Weights of a small transformer language model.
Size: 19 layers, 4 heads of 64, MLP 1024 tanh GELU, 17.2M parameters.
MLP neurons of a small language model. Each row is named by its layer, matrix (up: input weights; down: output weights) and neuron, and shows model dimensions 128-191. Each number is 128 + 32 x the weight over its row's rms, rounded and kept within 0 to 255.
After each neuron's rows, "fires after" lists the tokens most often just before its 100 highest values on Wikipedia text that the model never trained on.

L13.up575 [133  73 158  93 122 177  89 126 126 139  88 122 158 120 121 119  75 146 109 119 113  92  98 130  48  87  80 140 137 124 119 141 134 105 154 166 136 100 119  73 133 107 101 158 179 122 116 123 125 127 158 122 153  72 112 125  67 167 151 135 109 145 144 167]
L13.down575 [145  37 111 110 129 155 105 153 182 170 107  55 128  77 157 210 157 112  95 142 135 113 150  74 160 129  85 120 165  77 155 122 109  64 174 165 116  95 157  84 121 122 134 122 111  98 132 131 156 127 153 113 111 175 124 120 126  73 150 106 157 113  68 180]
fires after: " |", " de", " in", " "

L10.up142 [109 158 147 171 131 152 157 154 158 162 100 170 110  50 153 203 134 137 141 162 112 108  52 156  94 140 127 165 113 157 135 171 112 145 123 124  66 108 112 117  89 168 175 135 105 140 116  70 154 173 118 147 104 148 118 122 126 114 139 139 148 184 124 119]
L10.down142 [135 171 104 101 123 118 127  99 147 142 123 131  84 132  89 155 142 181 138 113 106 139 141 127 131 161 146 137 170 134 156 159 168 130 125 105 124 175 120 121  91  78 110 111  99  86 101  61 134 104 108 157 168 127  49 100  63 155 105 216 162 137 129 140]
fires after: ".", ",", "s"

L10.up114 [149 156 128 121 124 130 159 148 173 125  81 115 146 152  93 104 117 170 134 125 177 130 192 188 143 127 101  72  73 125  91 151 167 113 140 118 145 141 157 164  99  95 144 126 132 166  92 102 130 137  93 116 163  80  93  97 116 110  53 141  98 151 168 142]
L10.down114 [108 147 180 165 132 124 143 147 111 160 136  64 146 128 115  54 121 197  75 107 104 111 106 152 138 109 112 151 117 151 119 129 144 126 135 126  56 181 155 165 157 176 154 126 142 131  48 155  94 118 169 143 120 102 131 148 110  50  90 116 120 147 114 178]
fires after: " |", " the", "4", " Pos"

L10.up695 [ 99 142 106 125 138 123 131 105 135 194  95 142 157 155  85  98 129 165  67 143 130 177  44 107 162 117 118 196 155 156 155 142 151 119 119 110  94 160 146 105  87 145 130 116 119  87  92 159 104  83 142 120 125 120 148 105 110  98 105 163 128 124 136 124]
L10.down695 [ 77 134 155 132 146 131 188 136 162 210 121 126 142 105  87 101 183 100 124 105 107 131 103  60  39 168 145 104 112 145 122 105  83 138 135 112  83  87 128 157 114 142 204 111 102 135  81 119  67  78 105 113  71 109 129 186 179 152 123 156 138 158 111 171]
fires after: "1", "---|---|---|---|", "0", " S", " St", "3"

L11.up661 [150 122 131 142 153  58 136 127 110 120 101 141 111 125  90 232 108 102 123 109  58 134 135 140  77 138 200 115 137 142  97  96  62 142 139 103 132 105  90 102  95 168 143 167  76 133 148 129 130 101  91 113 131 107 123 147 121 118 135 132 121 100 159 150]
L11.down661 [128 102 158  98 221 130 109 139 105  95 122 119 152 142 128 155 107 165 121 126 197  87 114 128 140 113 148 141 142 155  88  66 101 178 181 115 123 147 115 138 130 163  95 106 116 150 118  95  98 109 162 153 123 142  92 104 120  76 133 139  90 132 143 149]
fires after: ",", " by", " and", " of", " as"

L11.up310 [161 175 103 149 114 150  70  85 114 160 143 149 155 127 132  98 141 148  98 104 135 101 130 159 106  98 134 164 134 128 157 110 139 118 128 130 179 135  93 113 179 116 124 138  86 148 156 139 102 121 223  73 122  72 110 102 147 128 120 137 116 134 109 142]
L11.down310 [143 160 111 115 160 100 188 145 186 158 105  95 188 158 124 123 101 163 145 164 161 117 116 121 109  87 133 162 167  99  87  81 154 127 104 160 136 153 103 162 128 204 107 125 214 121 112 109  91 158  88 118  96 134 155  90 132 121 103 131 132 112  62 137]
fires after: " in", "'", " It", " In"

L10.up784 [128 144  43 108  30 139 149 176 117 189 145 121 140  91  49 115  67 139 133 144  88 141  99 140 131 151 142 136  90 174 122 145 174 112 137 126 112 161 142  66 159 109 128 149  61 138  70  76 130 138 124 160  81  59  79 150 151 144  81 130 124 169 140 153]
L10.down784 [129  72 164 132 202 159  75 125 132 103 167 129 108 126 149  89 139 169 159 134 173  80 159 167 137 132 112 128 191 166  66 112 108 168 127  66 122 126 126 137 115 111 130 131 171  97 146 175 100  51 173 166 119 224 118 141  91 100 104  97 141 127  97 100]
fires after: "2", " Ka", " Ma", " O", "M"

L14.up839 [114 189 134 133 130 193  80 116 110 114 244 167  79 116 153  39 147 129 206  84 154 201 140 136 102 125 133 132 176 176 158 140 115 102 166 149  89 129  75 152 168  75  91 179 169 106 101  94 158 163 100 151 145 179 131 171 168 118 132 114  97 120 139 127]
L14.down839 [109 130 120 149 122 137 162 172  74 122 103  90 120 113  84 114 127 139  87 116 115 113  90 230 134  80 147  96  97 112 201 123  84 140  89 150 110 136  92 130  22 107 128 148 117 116 128 134 121  71 144  95 179 154 112 157 123 121 153 125 104 131 146 173]
fires after: " ", " (", " |", "D"

L11.up171 [128  98 140 144 143 126 183 163 119 105  88  87 111 124 133 228  91 163 112  56 150 139 150 147  95 117  98  86 122 143  99 141  91 108  66 132 199 168 117 113 123 103  95 100 161 134 158 109 126 102 191 131 200 182 102  69 155 166 115 154 122 135 172 176]
L11.down171 [127 162 117  83 134 128 105  62 166 133  97 165 139 108 183  45 172  26  99 148 126 134  87 134 150 145 116 196 129 124 142 128 195 137 159 132  88 104 116 160 148 165 167 126 171 117 117 110 142  85 106 132 103 115  84 171 106 125  97  85 121 114  66 131]
fires after: "==", "\n", " ==", " to"

L2.up682 [ 93 125 116 102 139 177 132 161 103 162  74 126 153  59 112 129 120 142 147  90 147  81 131 155 149 124 182 133 157 154 105 143  86 123 113 153 126 101  79 104 172 109 108 167 134 136 102  88 171 103 148  82 157 103 145 145 123  85 137 148 135  77 148 151]
L2.down682 [191 159 102 138 165  82 100 158 183 103 189 141 177 152  96  92 143 130 124 113 147  97  89 131  99 122  95 120  85 148 125 103  81 139 108 117 120 166 204 135 122 149 142 123  92 105 134 132 129 120 141 146 125 127  95  99 127 164 133 117 111 146  71 125]
fires after: " |", " the", "-", " ", " Republican"

L11.up1006 [152 200 133  79 173 163  61  89 121  79 107 100 144 139 103 127 151 128 120 109  61  79 168  93  78 168 154 152 184  71 146  99 127 184 106  98 193 129 117 113 160 149 156  85 131 147  95 129 178  58 171 128 109 105  95 145 158 140  92 130 116 139 196 176]
L11.down1006 [ 87 111  71 154  70 102 117 124 112  64 198  98 128 129 134  77 129 157 167 120 143 147 110 169 176 140 119 119  89 122 131 100 124 116 140  92  82  94 114 130 143 159  89 102 184 146 125  98  72 153  71 145 160 178 153 188 135  79 119  75 131  91 101  97]
fires after: "\n", " an", " the"

L10.up287 [136 137  89 136 132 158 110 125  97 160 159 157 129 134 171 148  84 162 103 106 173  60 132 188 135 124 150 130 102 136 105 111 118  60 100  93 107  93  93 185 136  82 124  95 206  98 156 155 112 135 149 125  92 152 159 147  98 113 187 188 137 184 158 152]
L10.down287 [123 163 154 131 152  85 141 186 136 157 110 110 106 168 155  97 147 137 123 215 106 112 113  86 143 140 179 111 128 154 152  87 139 108 148 135  84 135 131 102 120 170 142 166 156 114  78 115 117 134 124 179 133  78 122 138 175  92 143  98 127 233  89 110]
fires after: ",", " of", " in", "s"

L10.up268 [171 143  64  97 123 104 165 119 140 153  96 135 126 124  99 118  89 180 136 142 142 167  91 115 117 113 134 124  82  72 147 125 156 178 174 155 135  89  79 128  84 113 172 168 143 117  92 152  88  96 150 121 102 164 139  98  92 144 108 152  83 125  97  88]
L10.down268 [117  78 160 137 143  87 125 123 131 147 138  94 128 130 132 129 111 106  73 116 130 145 124 135 194 128 114 165 116 140 162 101 142 105 148 133 134 122 146 110  91 106  86  64 120  87 144 108  99 173 109  91  83 151  77 151  74 142 150 115 118 147 209 136]
fires after: "s", " c", "c", " D", " Sc", " S"

L10.up79 [133 113  92 116 114 158  92 165 159 121 145 104 184 131 149 172 149 109  81 164 182 130 125 176 102 157 139  82 184 120 111 149 122 117  78 167 119 144  87  94 118 101 153 102  82 154 179 154 176 126 153 102 210 142 120 162  91 137 186 114  45  95 169 132]
L10.down79 [ 71 152 195  63 124 157 149 112 151 112 147 133 151 142 148 149 102 128 144 123 172 183 104  72 139 139 137 161  80 162 124 144 131 122 178 160 130 120 156 164 113  97 137 110  90 127 125 186 112 143 148 158 125 119 115 107 171  99  65 175 182 152 110  60]
fires after: " ", " medal", "ab", ")", " Bronze"

L14.up323 [144  87 151 108  92 172 114 172 120 120 115 112 120 119 144  80 160 143 201  75 109 146  72 141 120 142 121 141 135 129 154 147 122 114  92 152  88 144 175 115 167  72 127 172  86 162 123 183 172 161 222  58 109 159 164 173 100 143 122 151 118  98  58 125]
L14.down323 [192 165  90 148 101 111  51 105 112 174 101 143 132 100 145 146 146  58 121 158 108 127 140  69  53 125  88  90 134 132 127 169  61 152  77 142 130 138 144 176 130 107 152 134 111 120 137 174  83 134 142 162 131  85 147 178 133 167 101 154 163 143 155 150]
fires after: " |", ".", " ", "ː", "["

L10.up335 [ 96 169 119  99 133 152 126 141  88 173 116 197 124 126 164  65 132 140  94 154 146 133 100 179 105  70  78 101  97 177  74 120 125  93 151 106  89 106 134 167 116 196 163  98 124 147 139 122 121 143  77 120 122  91 162 100 139 107  99  85 122 148 124 128]
L10.down335 [141 207 137 171 135 123 115 126 123 144 146 169 118 116 110 161 135 114 157  98 111 124 127 132 151  93 170 105 141 126 101 164 115 162 138 168 114 115 126 100 161 129  86 101 113  59 122  56 102 143 138 123 149 109 129 171 161  74 118 203 144  88 148 116]
fires after: " ", " |", " ("

L2.up588 [174 193 103 164 116 113  96 123 129 112 104 113 120 125 192 158 106 130 171 159  86 105 175  75 140 141 129  56  49 141 158 120 106 110 171 133  89 135 131 129 139 106 133  96 126 186 143  52 132  78 113 139 140 143 106 204 132 110 115  80 158 129 140 134]
L2.down588 [121 143  90 143 130 117  99 134 152 151  79 175 114 134 138 101  97 126 177 135 151  98 146 102 154 156 118 116 135 109 187 113  78  88 134 168 135 131 147 143  83  73 141 146  95 119  87  62 102 179 127 161 119 127 125  72 159 150 147 115  68 120 105 130]
fires after: ",", " and", " was", " He", " as"

L13.up988 [124 162 138 134 158 121  49 130 166 165  97  94 144 151  86 157 151 139  80 157 142 174 137 106  97  98 176 163 118 173 136 133 109 134 121 180 103 159 115 117 127 151  85 154 111  85 105 141 124 138 115  75 188 118 161 142 172 153 104 105 115  66 117  95]
L13.down988 [120 148 161 147 104 164 130 118 195 128 169 149  88 133 115 185 106 110 138 113  57 104 191 104 133 197  87 174 172 130  76 111 127 132  96 121 186 129 170 112 163 126 149 114 131 146 144 143 134 115 112 179 144 128 109 170  89 138 135 110 108 120  86 110]
fires after: " ", " S", " bi"

L14.up640 [146 128 132 136 159 161 107 148  77 149 116  70 107 133  81 130 139 101 129 117 210 178  79 128 171 150 116 146 148 135 153 152 152 104 100 116  59 158 149  90 187 126 104 124 112 141 138 130 104 151 156 117  83 122 133 149  96 118 145 104  79  97 120 124]
L14.down640 [167 157  73 164 119 153  89 225 127 133 117 186 143 180 131 124 102 132 111 124 140 182  84 148 175  72 139 108 139 109 165 130 121 116 111 184 130 122 109 130 129 116 106 130 120 104  95 118 144  68 143 109 153 146 125  89  71  99 124  91 121 178 151  93]
fires after: " ", " ("

L15.up220 [129 143 138 124 130 142 120  86 116  99 137 170 125 157  79 153 133 125 133 135 139 127 136 164 126  98 159 175 123 206 134 135 141 112 104 197  66 112 168  92  88 172 112 110 131 133 147  86 166 131  59  90 162 126 120 182 157 155 118  84 123  93  81 134]
L15.down220 [116 106 126 147 145  78 155 187 107  95 152  65 132 164 117 106 114 113 144 153 110 102 156 129 128 152 117 123  72  94 115 153 168 183 155 134 147 154 105 170 111 165 112  97 107 151 153 172  90 145 120 195 139 101 107  94 107 213 183 140 191 115 143 170]
fires after: " ", "1", "."

L14.up380 [ 70 168 100  69 151 135 165 141 138 145 145 175 147 104 141  91 124 156 101 126 101 144  87 100 124 125 184 138 163 134 174 107  75  79 167 126 106 151 131 120 137 148 203  97 154 131 112 138 160 118 100 124  71 156 147 128 151 107 191 104 114 110 119 113]
L14.down380 [142 144 107 129 128  95 143 164 137  84  75 148 157 119 114 101 195 120 109 138 153 179 101 109 154 110  85 128  95 122  97 144 138 205  91 153  94  99 100  61 105 128 118 147 193 157  59 119  91 148 157 132 106 125 137 100 165 160 113 103 145 146 162 135]
fires after: " ", " (", "–", " U"

L10.up653 [149 146 126 150 141 138 129 136 188 138  69 100  96  98 132  81 163 111 129 101  93  67 130 133 110 136 107 140 103 127 158 124 125  78 158  79 133 180 121 136 175  99 156 175 102 153 159  87 121  96 157 138  87 164  84 152 159  65 112 126 118 134  76 109]
L10.down653 [118  59 115 114 152 159 160 111 165 147 180 117 157 121  93 107 144 125 142 137 142 142  86 149  80 153  72 118 112 126 191 139 200  71 168 113 160 129 153 144 117 110 118  97  99  85 184 122 136 171 121 145 149 126 184 102 149 102  68  80 119 163 143 208]
fires after: " /", " is", ",", " as", " was"

L10.up350 [104 136 159 106 115 169 169 104 116 177 116  87 148 112 120 109 179  84 131 126 141 119 164 114  70 120 124 110 172 132 166 191 109 111 179 130 147 141 110 141 105 193 164  97 174 181 115 168 101 208 133 154  75 143 145  95 123 139 119 141 115 119 133 159]
L10.down350 [127 154 128 120  80 154 139  93 112 130 117 168 125 122 150 145  90 160 141 175 118 136 145 126 122  85 172 127 156  83 117 214 128 114 162 115 172  94  79 149 122 107 119 115 109 151 171 185 154 114 165  98 132 162 139 129 187  92 134 100  96 151 140 136]
fires after: "–", "1", "8", "2"

L2.up887 [108 122 109 126 157 124 129 137 160 139  83 123  93 127 130 181 140 183 110  32 104 127 139 151 123 149 139 174 164 198 121 127 137 187 142 121  92  86 182 134 115 183 185 185 125  94 113 111 114 125 118 187 124 146  79 131  79 162  99 115 130 129 142 163]
L2.down887 [104  94 170 132 196 185 144 140 186  88 123  82 104 180  61  94 130 167  66 131 152 125  71 125  82 154 136 174 122 172 116 101  67 180 126 108 124 119 157 124 161 160 147 142 124 132 169 138 113 134 151 183 139 134 106 161 144 142 106 115 164 182 127 103]
fires after: ",", " (", " Party"

L10.up496 [125 113 109 174 145 138 154 158 147 127 129 159 138 142 124 167 124 123  61  89 155 129 190 132 103 140  82 149 125 174 142 179 171 135 194 107 144  90 154  93 145 182 115 212 149 169 103 121 110 102 141 122 106  88 160  99 125 112 139 159 106 125 106 131]
L10.down496 [131 136 155 136  79 186 137  85 105 126 168 108 157 167 118 205 100 180  74 106  57  58 152 148  90 123 140 148 131 113 128 189 159 102 134 121  94 186  97 152 159 115 138 173  84 181 133 102 156  74 131 142 134 126 167  87 141  52 152 107 172 132 123 137]
fires after: " was", " He", " who", " he", " and", " one"

L12.up810 [139 124 103 146 145 172 137 116  83 188 180  99 193 104 153 123 159 160 199 129 143 127 128 142 149  61 118 127 152 108 179 163 201 123 146 169 169  89 124 100  77  94  90 149 136 149 140 163 158  87 138 105  91 131 161 148 127 185 111 168 126 208 172 111]
L12.down810 [126 100 152 139 135 106 170 127  75 135 188 199 146  74 133 108 111  81  79  75 109 127 152 154 189 132 118  86 145 102 139 131  67  80 108 135  98 109 156 172 123 120 122 137  80 171 125 133  92 140 157 147 127 110 172 119 138 206  69 127 113  45 198 105]
fires after: " ", "2", "1", " ("

L14.up901 [157 118 123 128 198 106  84 125 118  84 129 150 123 156 181 102 109 148 189 105 164 111 137 157  78 130 167 162 121  96 125  93 207 111  88  84 146 165 145 165 135 131 111 155 147 166 186  72 120  54 158 153 101 133 172 138 125 162 117 123 112 100 152 126]
L14.down901 [123 146 140 160  72 147  83 140 156 100  69 178 134  98 102 194 112 122 122 105  66 138 149 146 112 153 102  97 104 123 106 167 100 121 124 149 150 140  87  84 185 130 149  97 136 183 110 153 113 165 103 140 158 103 103  83 115  84 127  98 128 118 139 124]
fires after: " ", ".", " ("

L12.up33 [ 94 135 131 170 125 120 146 166 118 133 127  96  77 138 185 124 125 162  99 153  71 150 123 140 149 131 122 177 150  68  78  95 194 191 180 101 118 107 157 112 132 150 166 163 144 181 113 161 107 184  89  83  39  81 119 103 105 146 134  44 158 127 121 104]
L12.down33 [114 156  92  70 127 135 112 111 129 128  77 124  88  95 141 116 130 103 117 103 162 158 127  96 132 143 119 127 153 119 125 196 173 128 136 139 128  83 146  57 134 104 128 165  93 174 105 105 139  77  97 117 116 146 165  93 146 128 138 150 108 168 119  91]
fires after: " in", "s", " con", "-", " C", " "

L14.up843 [129 156 107  89 136 124  90  81 121 133 108  87 120 123 159 114 129 144 107  74 114 130 160  99 140 116 172  94  94 104 109 120  83  85  83 119 145 121 156 104  64 117 124 151 163 153 110  91 126 166 128 149  86  81 108 140  77 133 106 104 153  98 112  72]
L14.down843 [153  95 215 118 141  95 167 141 170 175 165 123 145  45 108 110 125 117 161 121 138  96 103 139 116  69 143 177 141  68 138 145 159 147  96 131 187 110 134 132 184 143  85 186  95  99 118 109 112 180 177 123 171 179  90  91 119 146 141 139 113 113  93 183]
fires after: "9", "6", "4", "3", "8"

L10.up648 [ 85 185 142 104 143 167  64 156  83 153 116 120  94 208 120  91 180 106  87  88 206 125 101 143 133 109 147 132 179 116 117 151 124 198 144  92  72 122 167 111 108 182 136 113 121 142 123 108 134 154 142 173  95 130 127 119 144 103 122 117 106 151 149 101]
L10.down648 [144 111  99 136 176 116 133 110 179  44  84 145  91 111 154  99  40  60 183 162 146  76 164 146 176  76 130 114 129 136 146  98  94 127 114 205 119  93  56 118 113  67 134  92 113 121 158  65 134  89 147 135 130 135 154 112 106 176 153 149 111 180 137 118]
fires after: ",", "s", " S", "0", " T"

L10.up680 [159 119 134  87  77 135 177 152 146 102 139 165 114 161 155 192  98  91  44  58 141 106 165 111 125 136 124 203 160  89 126  90 150 158 138  97 148 116  32  69 123  99  70 157 108 151 133 112 115 154 147 124 138 137 122 124 106 181 134 130 113 113 174 138]
L10.down680 [139  60 119 115 134 123 139 138  94 166 161 125 119 178 155  42 168 134 120 148 150 140  96 169 144 117 126 126 119 190 113 121 152 190 120 147 103 140 154 134 191 149 104 118 176 152  98 178 138 170 114  91 128 106  76 103 116 134  90 107 140 166 167  91]
fires after: " C", " c", "c", "st", " D"

L13.up254 [ 96 147 102  95 184 118 127 188  50  82 139 151 129 143 192 128 106 146 177 100 194  99 195 179  97  81 149 128 132 136 165 159 121 153 134 148 166 161 129  87 175 152  83 100 160 126 116 154 142 129 131  97 221 183  85 134 114 119 163  66 154  93  87  96]
L13.down254 [168 144 126 118 116  84 135 124 147 165 118  61 124  97 100 113 118 117 186 183  99 153 113 177 186  95  70 136 100 155  92 113 204  82 138 124 100 112 135 154  85 157 155 112 124 120 111  83  99 126 106  81  97 153 144 169 144 105 105 163 114 155 127 137]
fires after: "\n"

L2.up483 [123 124 146 111 139 138  75 119 140  81 136  82 122 173  61 145 154 105 139 143 120 118  79 139  79 116 160 136 142 116  94  95 130 140 122 145 181 144  73  70 144  94 145 146 144 118 151  80 136 139 148 154 163 162  93 130  98 173 165 147 135  35 105 114]
L2.down483 [114 103 146 127 148  90 134  56  99 109 115 106 160 136 167 119 133  95 128 113  98 194  73 103 179 161 187 168 156 101 120 130 124 124  84 163  92 129 105  95 161 113 145 143 127 129 107 157  87 227 186 123  89  91 105 118 157 102  83 122 120 109 117  84]
fires after: " ", "g", "s", " Ka", " The"

L10.up446 [116 136 141 210 106 155 198 142 126  99 173  56 162 147 124 127 174  81 108 116 149 143 159 184 130 108 160 102 141 126  93 141  77  91 154 158 156 131 132  95  89 111 162 146 128 161 160 113 129  89 176 168 152 156 150 135  95  99 110  52 130 121 204 124]
L10.down446 [176 167  86 103  89 126 145 143 105 137  90 159 192  87 147 186 106 131 164 150  96 119 109  74 191  51 131 191 144 156 176 128  98  80  96 101 141 158 110 104 129 138 111 155 132 106 115  71 118 129  74 180 142 134 137 149 134 139 137 153  72 178 131  84]
fires after: " ", " |", " the"

L10.up827 [117 124 165  90 119 148 100 116 150 105 127 135 120 139 125 152 121 105 127 121 120 124 149 177 119 107 131  87 181  92 154 132 120  89 129 135 202 140 142 111 142 145  69  79 130 111 154 120 151 139 116  90  45 124 125 188 149  76 155 148 149 171 132 140]
L10.down827 [179 126 198 156 148 153 168 125 102 154 150  94 149 142 109 109 121 138  95 137  88 155 142  89 124 160 115 148  77  94 195 157 126 117 103 126 119 152 140 133 131 215 168  84 195 129  93 131 154  93 124 171 118 148  86  97 118 122  49 109 114 108 163 142]
fires after: " in", " de", "s", " and", " In"

L2.up259 [104 140 132 135 100 185 146 106 137 154 120 146 102 158 174 139 115  75  33 123 135 109 115 138 125 169  73 130 166 110 104 148  96 135 130 105 102 162 116 123  71 150 126 147 147  94 169 123 105 149 119 101 148  89 103 177 104 179  88 145  97 100  77 157]
L2.down259 [126 141 136 117 134 158 100 106 139  99 100  71 140 102 162 147 158 169  82 129 140 167 116  90 120 109 127 140  81 185 189 154 149 141 194 156 134 135 150 193 165 178 187 150 143 177 130 122 137  92 128 191 169 150  80 116 122 118 133 134 127  97  88 112]
fires after: " (", " —", " ", " \"", "s", "-"

L15.up414 [166 204 144 134 146 137 128 169 170 120 106 131 117 130 143 131 172  99 111 158  91 120  96 132 136 121 169 179  85 146 158  92 160  97  96 162 127 132 120 103 129 133 146 157 149 134  91 160 155 101 156 130 123 201 140 107 145 107 121 118 116 154 126 126]
L15.down414 [140  95 126  98  94 101 114 148 144 139 124 135 131 128 162 125 103 102 144 132 115 113 120 119 116 102 110 108 165 118 101 153 159  73 130  20  72 145 168 156 110  68 140 175 169 149  96  90 140 126  72 119  88 158 153 140 112 128 163  95 118 154  96 143]
fires after: " ", " of", " in", "N"

L13.up147 [153 165  67 149 117  82  99 153 137 167 137  92 128 164  68 123  89 156 203 151 204 127 130 124 103 118 130 105 104 116  93 160 153 135 181  84 113 155  79 172 145 153 187 143 120 144 140 110 128 162 130  60  95 145 150 122 147 134 181 144 119  75  76 127]
L13.down147 [102 155 153 158 119 158 165  70 155  99 126 176 128 102 111  98 132 122 150 133  55  95  97 119 163 137 161 148 203 137 119 138  95 112  85 115 195 112  81  98 149 104  82 146 190 171 120 124 119  97 107 136 126 106 112 152 143 125 102 142 144 143 163 119]
fires after: "s", " Sa", "°", " Os"

L11.up146 [126  82 180  65 114 135 103 123  88 136 105 101 166  92 111 153  89 106  97  98 179 154  98 111 119 153 167 138 168 109  70  74 152 150 144 143 190 111 101 106 131 111  69 108 171  85 121  98 168 142  72 112 151 151 116 150 163 114 106  81 162 114 144 106]
L11.down146 [205  93 146 102 160 129  53 170  98 110 150 105 127 113 137 136 148 133 164 125 112 147 100  74 134 150  70 117 102 118 102 102 148  58  73 184 157 119 157 136 130 147 176 121 150 129 103  95 149 130 164 105  94 138 124 114  95 142 166 128 113 157 203 135]
fires after: " ", "6", "8"

L12.up434 [160 115 110 122 139 122 126  75 119 150 112 162 125 135 134 140 114 148 136  77 131 119 147 162  97  72 194 129 110 103 141 108 123 142 178 149 113 104 168 110 113  56 206 149 154  99 210 104 127 129 114 115 160 169  91 147 103 124 129 132 155 145 106 136]
L12.down434 [153 190 129 126 134 139 125 170  80 162 167 102 160 136  70 106 162 139  91 165 169  97 109  90  89 108  57 175 153  84 168 124 150 118  62 110 127 144  96 108  92 123  65 108 153 164 126 103 135 106  85 155 113 119  79 151 100 126 127 162 101 111 164 125]
fires after: " ", "s", "-", " Mi"